config.toml
n_kv_head = 5
head_dim = 64
d_mlp = 1280
activation = "tanh_gelu"
norm = "layernorm"
positions = "learned"
qk_norm = false
attn_scale = 0.125
parallel_block = false
optimizer = "muon_variant"
lr = 0.00156
lr_mult_qkv = 0.7
grad_clip = 1.0
warmup_steps = 200
batch_tokens = 65536
MLP neurons of a small language model. Each row is named by its layer, matrix (up: input weights; down: output weights) and neuron, and shows model dimensions 240-303. Each number is 50 + 10 x the weight over its row's rms, rounded and kept within 0 to 99.
After each neuron's rows, "fires on" lists the tokens most often at its 100 highest values on Wikipedia text that the model never trained on; "fires in" lists the words (lower case) most often at its 100 highest values on Wikipedia text that the model never trained on. A number after a token or word is its count.

L5.up53:46 50 62 57 53 50 59 63 54 56 53 59 44 54 46 46 42 76 41 69 34 48 58 54 69 40 56 64 37 61 52 53 34 53 58 43 51 41 50 58 65 55 46 64 50 56 46 54 25 53 50 33 45 64 53 73 50 91 58 45 56 51 51 41
L5.down53:55 44 32 42 48 69 41 32 58 54 46 61 61 55 53 66 41 59 48 51 46 55 47 40 41 40 38 47 57 53 41 26 60 47 65 53 57 47 58 56 34 53 41 52 58 58 61 52 34 42 41 28 55 44 65 46 53 60 52 64 57 61 64 64
fires on: " also" 53, " today" 4, " always" 4, " already" 4, " not" 4, " that" 4
fires in: "also" 53, "today" 4, "always" 4, "already" 4, "not" 4, "that" 4

L9.up88:58 45 56 61 77 53 58 52 40 57 37 49 51 43 42 53 42 41 52 45 45 54 28 66 55 46 51 48 52 50 40 45 40 50 43 49 40 53 61 38 43 43 66 43 56 53 57 36 51 57 60 45 46 42 63 57 50 43 24 61 58 56 39 60
L9.down88:50 52 48 35 67 57 49 46 50 30 50 49 54 42 41 58 64 43 57 35 42 58 51 54 48 42 63 32 42 57 33 33 42 51 47 33 54 59 44 52 56 43 54 55 63 59 45 48 35 49 45 37 61 55 60 55 48 55 62 58 44 68 52 48
fires on: " the" 50, " political" 7, " national" 6
fires in: "the" 52, "political" 7, "national" 6

L2.up195:20 40 43 53 56 53 42 49 59 46 54 39 55 64 42 57 46 49 58 52 48 58 54 51 46 64 53 54 36 52 44 47 44 67 50 48 64 48 32 56 41 51 57 53 73 38 59 71 67 49 35 39 49 47 44 47 42 69 57 65 55 47 68 56
L2.down195:38 59 52 56 46 62 48 65 37 68 51 51 47 50 45 56 54 41 41 32 57 65 66 47 69 50 41 46 53 63 54 47 45 70 44 48 55 50 50 46 40 63 47 62 52 30 62 39 51 53 56 51 51 53 29 57 55 38 45 64 59 45 40 46
fires on: " and" 29, " in" 25, " the" 12, " El" 4
fires in: "and" 31, "in" 25, "the" 12

L2.up778:51 65 41 39 47 39 60 42 63 42 64 51 57 61 25 35 70 36 51 49 49 34 49 44 53 45 47 53 50 56 62 28 33 66 56 47 52 50 43 59 43 60 49 59 66 38 40 40 54 55 53 36 43 64 33 62 40 37 43 53 52 34 47 39
L2.down778:44 70 34 55 53 48 61 37 55 64 50 45 59 52 39 50 39 44 76 34 37 55 53 37 29 45 37 57 61 51 60 38 48 70 43 52 41 55 58 45 60 61 48 35 28 32 34 48 45 52 38 53 29 45 58 35 48 36 42 52 52 49 48 34
fires on: " for" 34, " as" 27, " by" 9, " of" 8, " him" 4
fires in: "for" 34, "as" 27, "by" 9, "of" 8, "him" 4

L2.up37:38 34 45 36 52 46 51 72 39 51 46 38 48 54 50 62 37 44 61 39 72 53 45 67 44 45 50 54 70 54 63 51 51 46 37 50 46 46 47 59 45 39 36 64 51 63 44 33 64 38 58 55 51 43 48 48 60 41 50 53 58 47 52 53
L2.down37:46 58 53 55 45 53 58 72 38 66 55 40 50 58 41 45 59 42 57 45 47 67 67 36 48 39 40 23 23 57 48 46 52 48 64 49 45 67 45 43 57 33 73 49 53 44 51 58 43 56 45 45 54 54 55 55 54 65 55 41 51 60 38 60
fires on: " is" 22, " was" 13, " (1" 6, " almost" 6, " have" 6
fires in: "is" 21, "was" 13, "1" 7, "almost" 6, "have" 6, "play" 4

L2.up645:39 50 65 52 55 57 58 53 32 67 73 56 75 60 44 43 51 63 38 50 39 52 51 58 37 31 26 43 47 40 49 33 66 53 50 36 52 53 60 57 25 49 56 61 65 37 58 68 51 49 53 57 63 66 62 43 57 52 54 53 41 49 50 56
L2.down645:63 43 56 45 42 55 48 63 50 67 40 46 54 60 58 56 62 64 60 35 69 45 51 53 54 69 44 67 62 46 49 56 26 38 73 37 61 59 36 39 55 58 64 55 36 55 48 51 50 60 48 69 46 55 35 52 62 38 69 50 49 49 64 46
fires on: " under" 26, " as" 18, " right" 7, " first" 7, " upper" 6
fires in: "under" 22, "as" 17, "right" 7, "upper" 7, "first" 7

L6.up1017:54 53 59 71 40 38 44 42 46 46 48 42 54 55 20 52 44 55 70 55 57 41 61 68 40 68 56 30 51 47 51 59 43 52 58 28 43 44 62 48 60 54 64 34 48 68 73 58 59 68 59 43 46 47 44 52 50 53 49 59 38 45 48 58
L6.down1017:42 57 47 51 54 48 46 49 59 48 31 57 70 48 56 55 39 43 67 47 53 55 59 49 63 42 59 39 37 48 39 32 52 65 60 53 56 39 45 66 50 64 46 64 48 49 53 58 61 37 61 50 60 76 53 28 47 34 72 23 54 57 42 43
fires on: " that" 17, " who" 12, " together" 7, " which" 7, " family" 7, " other" 7
fires in: "that" 17, "who" 12, "together" 7, "which" 7, "family" 7, "other" 7

L4.up220:63 53 54 43 50 70 57 41 47 40 68 51 55 51 75 47 36 45 66 62 43 43 56 62 47 48 55 50 41 44 57 55 48 35 41 32 53 46 49 61 43 54 60 73 52 53 54 30 49 58 51 46 53 53 49 70 53 65 40 57 40 37 38 46
L4.down220:43 38 61 50 46 51 49 47 50 43 43 38 39 61 49 62 50 55 53 60 56 47 58 48 38 58 46 57 66 58 71 69 49 59 56 64 37 45 44 56 54 55 58 45 47 58 33 61 40 59 74 57 57 44 62 30 63 39 66 36 46 41 46 48
fires on: " of" 46, " for" 11, "–19" 8
fires in: "of" 46, "for" 11

L5.up671:42 39 63 42 38 35 59 53 29 64 46 51 51 40 50 66 49 68 60 65 54 48 57 62 40 23 63 46 52 50 68 35 29 61 32 64 59 46 45 45 51 59 48 49 36 34 42 58 59 49 54 53 50 60 54 49 62 63 52 54 38 34 49 21
L5.down671:22 46 47 59 54 50 42 67 43 58 36 47 64 50 59 45 47 29 59 40 50 49 51 53 55 46 48 66 34 51 41 64 27 53 49 47 60 41 30 38 44 61 60 54 47 38 54 51 65 68 56 45 47 51 49 49 58 61 44 40 62 54 57 46
fires on: " of" 58, " I" 5
fires in: "of" 58, "i" 5, "king" 4

L6.up422:34 45 59 66 54 47 56 62 55 37 31 53 56 35 60 30 38 33 46 65 54 51 49 44 42 41 53 75 49 26 70 39 36 52 38 54 57 46 28 55 55 36 66 60 52 49 49 58 45 54 43 56 39 50 64 66 55 42 56 54 52 62 53 46
L6.down422:64 62 36 42 37 57 43 49 50 49 40 65 42 54 32 53 43 33 44 57 37 57 40 58 45 55 33 58 59 51 51 47 46 67 45 57 59 46 67 59 65 45 50 58 51 53 39 33 42 44 45 31 62 56 46 47 38 47 57 45 44 48 51 62
fires on: " on" 74, "On" 5
fires in: "on" 78

L6.up910:49 69 44 47 32 47 65 40 45 44 70 49 40 49 52 54 54 31 59 61 55 51 33 60 55 42 55 50 38 60 38 55 57 45 47 59 65 55 57 40 45 39 45 41 49 52 61 57 52 38 57 41 37 58 41 40 56 34 43 61 46 48 62 48
L6.down910:50 56 53 44 54 43 54 45 41 42 74 44 41 25 53 52 39 49 53 44 50 52 39 36 73 47 49 40 43 54 36 56 41 55 56 49 50 63 51 55 56 45 58 72 73 37 44 52 55 38 49 59 65 53 49 51 49 53 48 41 33 59 59 42
fires on: " in" 39, " the" 20, " early" 6, " World" 4, " during" 4
fires in: "in" 39, "the" 20, "early" 6, "world" 4, "during" 4

L2.up164:46 36 52 38 32 46 48 46 55 54 52 45 52 42 43 48 52 25 42 47 46 38 53 53 41 45 60 41 45 51 50 52 27 55 51 46 53 56 46 45 39 58 52 46 48 44 55 66 58 53 61 41 37 48 45 58 52 57 47 41 63 50 48 66
L2.down164:43 53 47 35 61 51 66 36 38 57 52 54 47 42 45 43 44 48 53 50 38 58 30 58 43 62 40 46 61 35 57 36 72 51 50 58 52 57 50 40 29 54 20 57 39 43 61 43 51 37 63 35 54 43 57 51 48 49 32 70 53 51 34 46
fires on: " of" 45, " to" 26
fires in: "of" 45, "to" 25

L2.up1109:46 43 54 58 45 51 48 47 60 53 62 80 39 54 50 61 55 33 44 45 34 46 41 57 45 58 51 38 50 45 50 44 38 39 57 40 34 56 36 53 62 60 62 52 53 67 57 45 48 45 57 66 53 32 44 65 55 55 56 34 69 30 42 60
L2.down1109:31 31 67 58 52 43 43 46 48 52 55 50 48 51 41 49 56 61 53 42 42 59 58 54 59 67 30 60 53 54 64 55 61 59 68 55 47 41 50 39 55 51 45 51 56 50 58 56 60 35 51 37 41 48 55 48 45 63 50 61 47 62 46 43
fires on: " of" 67, " for" 20, " however" 5
fires in: "of" 67, "for" 19, "however" 5

L5.up622:46 65 76 44 50 51 65 65 45 40 46 56 67 37 58 50 52 52 46 52 66 34 66 57 54 41 49 35 24 55 60 46 54 41 53 45 66 41 36 48 48 52 46 59 67 46 56 55 45 61 54 59 50 48 38 59 44 44 71 57 50 48 40 32
L5.down622:21 55 43 56 51 45 52 47 56 53 32 63 60 61 49 47 53 42 44 67 45 46 47 35 53 50 40 65 36 34 27 67 59 54 51 46 53 49 37 43 45 57 60 55 46 60 39 60 37 47 57 53 46 47 49 52 58 26 42 40 36 47 65 50
fires on: " in" 50, " into" 8, "ang" 5, "in" 4
fires in: "in" 44, "into" 8

L6.up1176:48 61 59 57 67 53 55 38 74 49 44 52 50 40 62 58 45 43 49 61 43 47 51 61 44 42 60 60 36 47 49 34 70 67 35 49 74 52 54 54 45 41 41 57 52 70 69 47 59 50 72 73 53 52 34 32 55 28 49 48 42 36 46 49
L6.down1176:49 55 47 65 61 42 33 44 50 55 57 61 39 50 50 56 62 56 46 66 61 49 34 57 68 48 72 59 41 55 18 80 35 45 44 54 64 51 61 67 68 64 66 53 56 45 44 53 42 43 62 60 44 45 30 55 50 46 38 55 61 49 63 56
fires on: " in" 88
fires in: "in" 86

L2.up615:62 67 50 58 66 34 55 56 72 44 45 55 53 59 39 76 52 53 70 54 57 47 38 50 59 49 58 58 52 39 43 36 34 67 39 50 38 40 54 58 30 48 58 41 70 47 58 49 53 60 61 44 49 36 54 40 74 49 42 49 56 52 52 55
L2.down615:77 41 39 40 46 66 52 35 42 44 63 62 39 45 54 55 41 49 50 55 58 66 63 52 43 59 39 49 53 40 52 33 55 38 59 49 35 33 43 55 50 50 39 37 61 53 60 36 45 55 44 59 45 34 61 42 69 63 45 38 55 47 49 45
fires on: " by" 44, " since" 10, " with" 7, " due" 5
fires in: "by" 44, "since" 10, "with" 7, "due" 5

L2.up139:46 48 52 62 50 46 71 40 44 45 42 36 58 47 56 67 68 41 22 47 40 39 61 57 55 57 44 57 66 48 73 60 48 76 48 25 36 42 45 52 63 42 42 43 42 51 49 55 45 61 49 58 46 52 56 61 62 58 49 39 50 60 51 53
L2.down139:41 47 59 49 46 44 20 50 36 60 38 43 41 49 38 39 30 43 67 57 61 57 39 46 37 48 57 67 48 47 38 52 37 48 53 57 48 56 59 57 44 41 54 67 43 50 40 31 53 40 49 50 48 51 44 50 35 37 34 73 42 57 58 49
fires on: " on" 15, " over" 11, " to" 11, " about" 8, " into" 7
fires in: "on" 15, "over" 11, "to" 11, "about" 8, "into" 7

L2.up932:45 66 49 46 57 64 44 48 50 63 69 46 69 69 39 45 54 25 42 49 57 48 43 58 57 42 52 41 62 53 47 54 44 50 42 57 60 44 52 48 50 53 44 43 60 61 67 46 31 46 51 45 58 40 50 42 56 50 43 56 28 39 23 53
L2.down932:59 61 43 47 38 47 45 53 51 49 51 70 69 42 64 38 42 47 37 51 57 53 43 53 55 60 50 29 52 57 48 52 49 47 57 49 51 46 43 34 53 64 42 53 55 45 54 46 61 46 41 45 46 55 69 62 66 48 43 71 40 60 54 50
fires on: " in" 36, " at" 16, " for" 15, " during" 11, " such" 6
fires in: "in" 44, "for" 17, "at" 16, "during" 13, "such" 6

L2.up355:47 32 50 34 65 51 58 63 50 51 48 66 41 37 53 40 56 45 37 38 48 47 47 60 40 39 51 74 54 49 37 46 43 65 56 49 34 28 48 51 46 37 39 39 53 65 59 45 43 64 47 48 55 38 48 46 28 74 27 42 53 43 58 39
L2.down355:56 58 60 55 55 60 54 44 61 56 64 55 56 53 40 54 43 53 63 39 45 68 56 42 44 50 56 31 36 67 38 45 49 37 61 55 53 55 29 55 55 70 60 60 29 43 49 42 48 47 38 48 35 45 52 48 67 58 35 48 54 45 46 48
fires on: " This" 35, " this" 31, "This" 7, " significantly" 4, " Scenic" 4
fires in: "this" 73, "significantly" 4, "scenic" 4

L4.up862:52 47 55 47 49 43 47 43 35 48 52 56 49 56 63 71 62 46 48 47 44 39 50 68 60 54 41 54 40 40 61 70 60 65 53 26 49 43 53 40 51 46 47 41 64 51 58 36 46 44 55 57 28 58 51 44 51 39 51 65 67 66 61 50
L4.down862:51 46 47 49 35 50 54 50 63 59 45 48 63 41 44 38 42 55 49 60 56 51 48 49 30 46 32 39 53 66 49 30 47 48 53 66 43 51 46 55 54 63 37 50 22 40 57 61 57 42 60 38 44 54 52 36 50 53 39 33 43 41 53 31
fires on: " the" 19, " to" 13, " was" 8, " at" 5, " is" 4, " as" 4
fires in: "the" 19, "to" 13, "was" 8, "at" 5, "is" 4, "as" 4

L2.up1024:60 41 35 33 49 51 50 56 42 45 58 49 60 38 52 49 40 70 44 43 57 45 56 37 48 57 45 70 47 50 47 43 57 54 39 48 65 33 40 34 55 32 53 56 59 57 52 42 51 72 60 36 43 50 51 46 49 43 41 42 55 58 42 51
L2.down1024:59 50 56 63 65 44 44 56 56 56 48 46 45 34 57 54 34 42 47 44 47 35 38 40 56 50 41 47 54 63 51 66 61 45 39 35 56 68 59 60 54 47 60 58 41 73 45 49 49 55 30 45 45 42 30 29 57 70 66 51 50 49 59 67
fires on: " each" 19, " two" 15, " all" 7, " every" 7, " three" 5, " a" 5
fires in: "each" 22, "two" 15, "all" 7, "every" 7, "three" 5, "a" 5

L4.up1083:50 35 47 50 55 33 57 44 43 57 66 58 55 52 55 58 55 59 45 56 51 44 37 58 68 35 48 50 51 61 68 51 49 30 67 60 48 63 30 47 60 40 58 62 47 51 52 60 41 73 40 41 62 37 58 53 70 53 53 39 46 38 24 69
L4.down1083:51 39 68 69 55 57 40 56 54 46 57 37 56 68 52 48 59 41 46 59 49 38 56 47 40 53 45 64 50 54 63 43 45 67 50 47 61 56 49 50 54 43 52 55 45 45 34 43 24 44 62 48 44 53 45 30 58 51 60 58 59 66 64 66
fires on: " their" 16, " two" 14, " they" 14, " its" 10, " members" 4, " sides" 4
fires in: "their" 16, "they" 15, "two" 14, "its" 10, "members" 4, "sides" 4

L2.up760:40 41 40 61 43 57 51 73 44 40 49 46 52 43 48 39 50 47 32 59 50 56 58 55 45 64 47 54 39 56 55 43 60 43 58 60 65 47 42 48 44 51 50 46 42 49 27 60 50 73 46 46 36 44 43 40 59 42 51 41 58 39 54 61
L2.down760:53 63 50 58 46 47 37 40 50 43 58 57 54 47 61 49 40 33 52 43 52 80 36 56 54 58 62 46 51 73 41 49 45 56 54 52 44 65 40 46 40 58 41 45 49 43 42 42 29 65 50 38 62 43 59 39 35 53 48 38 55 50 46 37
fires on: " that" 54, " which" 14, " this" 8
fires in: "that" 54, "which" 14, "this" 8, "trochidae" 4

L2.up158:31 42 40 53 55 58 55 55 45 46 45 54 57 50 43 48 53 35 43 65 70 61 58 58 41 48 56 60 67 53 56 51 62 39 64 51 48 47 50 51 49 53 49 62 45 43 62 39 52 50 61 53 54 67 40 67 38 51 38 67 65 47 36 51
L2.down158:42 61 37 45 43 34 41 60 67 53 50 51 58 55 47 46 70 36 49 33 53 51 47 63 41 61 47 45 67 47 61 57 38 61 44 57 42 47 65 57 52 48 51 37 61 43 42 68 41 39 70 51 30 49 46 65 43 63 37 42 56 38 52 60
fires on: " of" 23, " between" 16, " out" 12, " over" 10, " up" 5, " both" 5
fires in: "of" 23, "between" 16, "out" 11, "over" 9, "up" 5, "both" 5

L6.up764:49 54 59 51 54 55 50 50 36 46 52 55 61 47 58 49 29 45 46 59 43 32 28 46 44 54 47 61 42 53 37 58 36 49 56 31 58 35 42 60 49 61 57 55 54 54 64 60 28 60 66 63 60 46 51 54 53 52 61 41 44 46 35 59
L6.down764:42 40 58 54 60 50 44 50 54 48 51 61 61 47 50 47 48 45 62 51 59 53 57 54 53 52 48 60 61 44 53 48 47 39 36 38 47 38 60 33 38 69 68 45 61 37 54 35 49 51 66 60 40 45 36 53 62 43 33 42 38 42 63 63
fires on: " in" 58, " of" 18
fires in: "in" 49, "of" 18

L6.up302:54 46 49 24 62 50 77 47 64 60 56 42 39 41 67 36 54 34 65 53 58 53 43 44 42 37 49 40 63 42 35 52 37 39 56 49 53 68 32 39 54 54 42 60 47 55 35 40 53 65 55 41 50 50 41 53 44 40 47 40 54 40 54 41
L6.down302:59 59 68 71 42 37 40 48 61 52 60 25 54 54 53 61 43 39 62 41 44 50 43 49 49 57 56 41 52 60 54 59 67 47 41 42 49 52 61 49 59 45 54 55 50 47 45 51 43 70 62 50 52 69 47 65 58 51 44 56 57 48 43 47
fires on: " was" 25, " is" 24, " has" 9, "s" 4
fires in: "was" 25, "is" 24, "has" 9

L2.up941:54 37 52 49 62 55 60 48 67 37 48 61 45 55 32 41 46 50 35 56 49 67 57 52 52 51 43 40 45 39 43 38 47 63 40 58 40 69 62 59 52 56 55 32 63 28 54 64 43 51 47 39 57 40 44 53 36 63 43 58 54 55 60 35
L2.down941:38 60 57 53 64 55 52 58 50 49 52 46 57 62 43 49 56 70 63 52 47 40 58 57 40 60 57 49 39 43 59 45 55 54 61 52 54 43 58 32 45 66 44 51 40 57 47 35 59 44 39 57 49 53 36 55 74 56 63 43 55 49 51 59
fires on: " same" 18, " that" 15, " this" 9, " first" 6, " it" 4, " This" 4
fires in: "same" 18, "that" 16, "this" 13, "first" 7, "name" 5, "it" 4

L2.up65:44 48 47 48 39 53 53 44 32 59 50 56 44 68 68 40 70 45 44 38 54 60 43 64 45 52 53 66 44 61 66 59 56 51 39 47 36 56 60 53 51 39 46 42 59 55 55 50 54 59 44 34 39 56 20 64 48 55 53 71 64 67 63 45
L2.down65:38 47 63 54 36 41 22 44 46 31 53 36 50 57 33 81 68 50 47 58 45 61 58 36 51 52 47 61 44 46 53 56 67 53 52 56 58 51 55 48 46 62 52 70 63 41 56 57 66 50 72 50 69 60 53 55 76 48 53 56 53 42 53 40
fires on: " to" 45, " from" 23, " by" 7, " known" 5
fires in: "to" 45, "from" 23, "by" 7, "known" 5

L2.up836:51 70 47 33 40 48 46 54 58 58 49 38 50 67 57 50 63 34 60 34 32 55 49 58 65 44 45 41 61 56 53 50 60 59 61 61 68 35 43 68 43 36 46 42 69 40 56 42 72 60 59 49 37 46 58 39 58 42 51 61 64 54 57 58
L2.down836:37 46 44 37 57 42 58 49 54 64 71 42 58 33 52 49 48 48 54 50 54 69 44 50 51 38 42 77 62 29 50 58 58 53 44 57 44 32 59 54 53 68 36 37 58 36 42 40 33 43 39 46 52 43 49 50 45 51 54 50 58 34 50 65
fires on: " by" 49, " Texas" 10, " E" 4
fires in: "by" 49, "texas" 10

L2.up20:50 49 43 61 52 43 55 70 37 52 45 35 51 36 69 50 59 64 57 47 36 56 52 50 78 58 58 49 75 54 55 63 67 66 46 31 52 67 46 38 42 45 44 48 47 50 48 59 58 55 54 49 53 51 48 55 53 68 43 32 48 57 45 56
L2.down20:72 40 62 38 46 39 43 40 65 43 55 37 29 64 56 35 47 57 56 68 48 60 42 53 62 49 45 48 40 27 33 44 46 64 45 44 50 44 36 48 57 54 60 58 46 65 53 40 49 64 48 38 72 45 51 49 63 58 51 48 33 50 33 53
fires on: " it" 44, " to" 21, " him" 11, " It" 5
fires in: "it" 49, "to" 21, "him" 11

L9.up227:65 43 50 45 32 52 56 42 61 48 70 57 58 32 35 34 29 53 43 38 58 45 28 52 37 40 50 61 52 35 38 45 58 46 30 40 41 40 43 56 66 41 45 55 57 48 68 51 52 61 38 32 61 56 54 60 47 50 67 52 25 48 56 40
L9.down227:60 52 40 50 61 41 43 30 54 47 48 51 53 40 54 50 55 47 58 49 62 47 57 54 47 57 45 51 35 45 53 32 48 40 55 53 58 66 32 74 53 47 39 43 56 74 59 48 69 33 45 46 56 43 69 58 47 55 47 72 40 48 38 53
fires on: " he" 35, " He" 20, " she" 9, "He" 8, "I" 5
fires in: "he" 45, "she" 8, "i" 4

L6.up258:44 46 64 55 51 45 61 43 71 37 45 54 40 30 52 51 50 60 42 43 42 61 51 41 69 51 38 59 40 36 46 56 64 52 51 47 34 58 37 51 60 49 41 49 66 77 47 53 40 55 36 34 51 48 33 47 51 59 45 57 57 44 34 73
L6.down258:63 50 45 48 45 42 27 55 43 33 81 44 49 48 48 28 62 57 58 59 58 64 64 60 40 43 64 48 59 60 42 39 66 66 48 63 50 59 47 51 47 54 28 63 56 50 43 54 53 55 54 48 34 45 43 66 30 52 48 55 58 60 44 57
fires on: " would" 24, " to" 23, " who" 18, " he" 4, "He" 4
fires in: "would" 24, "to" 24, "who" 19, "she" 6, "he" 5, "that" 4

L6.up486:43 49 65 65 52 65 30 30 54 68 53 54 47 32 60 45 76 64 45 43 52 40 42 48 43 41 62 50 37 48 49 63 34 60 52 46 55 57 66 35 29 54 40 31 47 60 48 55 49 54 54 56 41 53 54 50 45 48 50 70 37 49 35 31
L6.down486:59 59 58 46 43 66 51 53 47 48 63 39 49 56 71 58 63 49 50 68 66 45 39 41 29 47 36 48 26 51 52 60 32 39 52 53 33 27 59 50 46 62 58 48 49 37 48 46 44 61 50 51 42 51 68 55 56 52 63 48 36 45 47 52
fires on: " was" 22, " and" 19, " in" 11, " is" 10, " are" 4
fires in: "was" 22, "and" 19, "in" 11, "is" 10, "are" 4

L2.up163:55 72 57 40 55 41 77 28 51 57 60 39 63 56 41 42 37 59 32 44 37 52 46 49 56 68 59 56 42 49 45 45 39 61 35 49 53 53 40 51 63 28 46 40 54 54 60 61 38 54 58 54 45 57 51 47 57 34 38 58 68 37 48 28
L2.down163:38 55 44 68 65 49 64 41 45 60 25 43 51 47 53 24 47 70 62 52 47 53 50 41 49 46 62 65 39 57 45 48 40 60 48 39 58 35 48 38 51 56 55 67 40 52 34 39 53 51 61 39 50 65 40 55 39 59 55 67 65 42 50 60
fires on: " later" 22, " as" 14, " year" 11, " other" 10, " years" 8, " then" 5
fires in: "later" 23, "as" 14, "year" 11, "other" 11, "years" 8, "then" 5

L4.up34:47 56 63 47 62 51 62 38 29 55 43 60 54 58 53 52 31 70 31 48 56 48 48 61 38 73 53 62 56 65 43 49 58 53 53 38 49 58 38 50 38 43 49 51 49 51 67 54 51 61 48 47 65 49 54 60 54 40 58 51 58 40 57 39
L4.down34:69 29 53 62 43 62 45 46 67 40 62 50 60 58 40 45 46 45 48 59 49 37 48 51 53 31 48 35 51 52 53 44 54 49 40 38 40 35 36 62 47 64 66 47 37 52 46 52 55 69 51 42 51 56 53 50 49 48 66 43 37 48 49 64
fires on: " each" 10, " both" 10, " such" 9, " to" 8, " all" 8, " against" 6
fires in: "each" 10, "both" 10, "such" 9, "to" 8, "all" 8, "against" 6

L6.up312:58 36 57 54 61 38 54 49 47 46 43 45 60 27 40 49 42 66 49 59 45 58 47 46 46 71 43 56 31 50 63 49 54 58 52 38 60 49 37 43 42 34 62 58 51 51 61 45 63 59 59 43 77 65 59 59 50 65 48 45 34 59 50 46
L6.down312:63 45 47 52 61 58 56 48 51 50 58 59 36 52 37 30 36 39 43 56 33 41 53 48 48 56 56 64 35 57 56 28 56 53 35 41 48 35 44 44 70 57 43 57 39 56 63 66 38 48 58 38 57 57 60 67 47 50 65 52 56 49 41 32
fires on: " years" 34, " year" 14, " hours" 5, " weeks" 4, " days" 4
fires in: "years" 34, "year" 14, "hours" 5

L4.up339:49 53 46 29 49 57 24 44 63 24 57 44 44 57 44 36 47 65 57 34 62 44 35 53 42 48 37 47 56 49 48 38 49 64 30 54 72 48 62 37 57 58 49 52 72 35 34 48 55 58 43 51 48 57 46 41 46 44 46 66 27 49 54 56
L4.down339:30 55 49 56 33 33 73 34 24 63 59 65 37 38 59 56 49 55 40 56 43 63 35 42 49 29 45 55 58 57 40 55 63 45 48 55 58 68 36 58 58 55 46 52 49 50 39 72 36 36 57 49 52 40 53 43 48 31 50 42 51 39 53 48
fires on: " born" 18, " since" 16, "born" 11, " by" 7, " until" 6, "ner" 6
fires in: "born" 29, "since" 16, "by" 7, "until" 6, "age" 5, "wallner" 5

L2.up700:48 45 42 58 44 57 43 44 54 63 59 41 50 55 43 53 45 71 48 48 41 54 51 54 54 68 51 37 44 50 55 27 36 64 66 57 58 49 37 62 51 26 58 53 48 64 47 52 57 72 47 49 45 39 56 53 67 49 30 41 59 42 46 40
L2.down700:31 69 56 54 39 50 66 50 49 47 41 49 51 50 51 56 48 23 49 57 50 40 37 36 31 42 48 59 51 56 40 52 50 38 37 50 44 49 56 25 43 41 40 56 37 53 53 38 59 31 64 55 51 60 56 52 66 72 42 47 51 45 62 40
fires on: " of" 53
fires in: "of" 53

L6.up261:37 29 39 54 35 45 55 41 48 39 64 58 39 62 53 51 46 62 54 34 46 54 42 52 47 60 39 66 35 67 54 52 50 45 52 48 53 46 57 45 25 22 75 39 60 57 52 53 73 55 47 64 52 53 40 54 69 26 47 40 42 42 26 51
L6.down261:58 61 35 72 65 43 59 38 38 64 36 59 55 56 52 45 43 55 49 75 40 63 57 47 36 39 51 61 57 61 57 58 40 72 53 44 61 59 39 51 46 54 47 62 36 50 50 56 35 34 50 57 58 37 48 59 31 47 57 40 50 57 59 47
fires on: " all" 34, " total" 9, " national" 7, " of" 6, " number" 5
fires in: "all" 37, "national" 11, "total" 9, "of" 6, "number" 5, "among" 5

L5.up1064:44 44 40 53 52 54 46 46 49 46 58 46 47 54 40 62 51 51 61 67 63 54 57 58 35 52 37 55 49 70 30 53 50 51 75 60 53 54 35 54 41 55 52 49 55 59 45 63 40 45 57 52 64 54 61 61 38 53 40 35 55 28 68 47
L5.down1064:58 58 67 58 60 70 40 49 62 56 59 66 49 48 45 68 39 42 45 45 56 38 58 64 49 56 63 32 42 54 37 58 69 40 51 44 47 45 51 57 41 59 46 56 57 46 41 52 46 43 48 27 28 56 45 36 57 59 49 48 48 35 57 43
fires on: " which" 52, " that" 25, " who" 15
fires in: "which" 52, "that" 25, "who" 15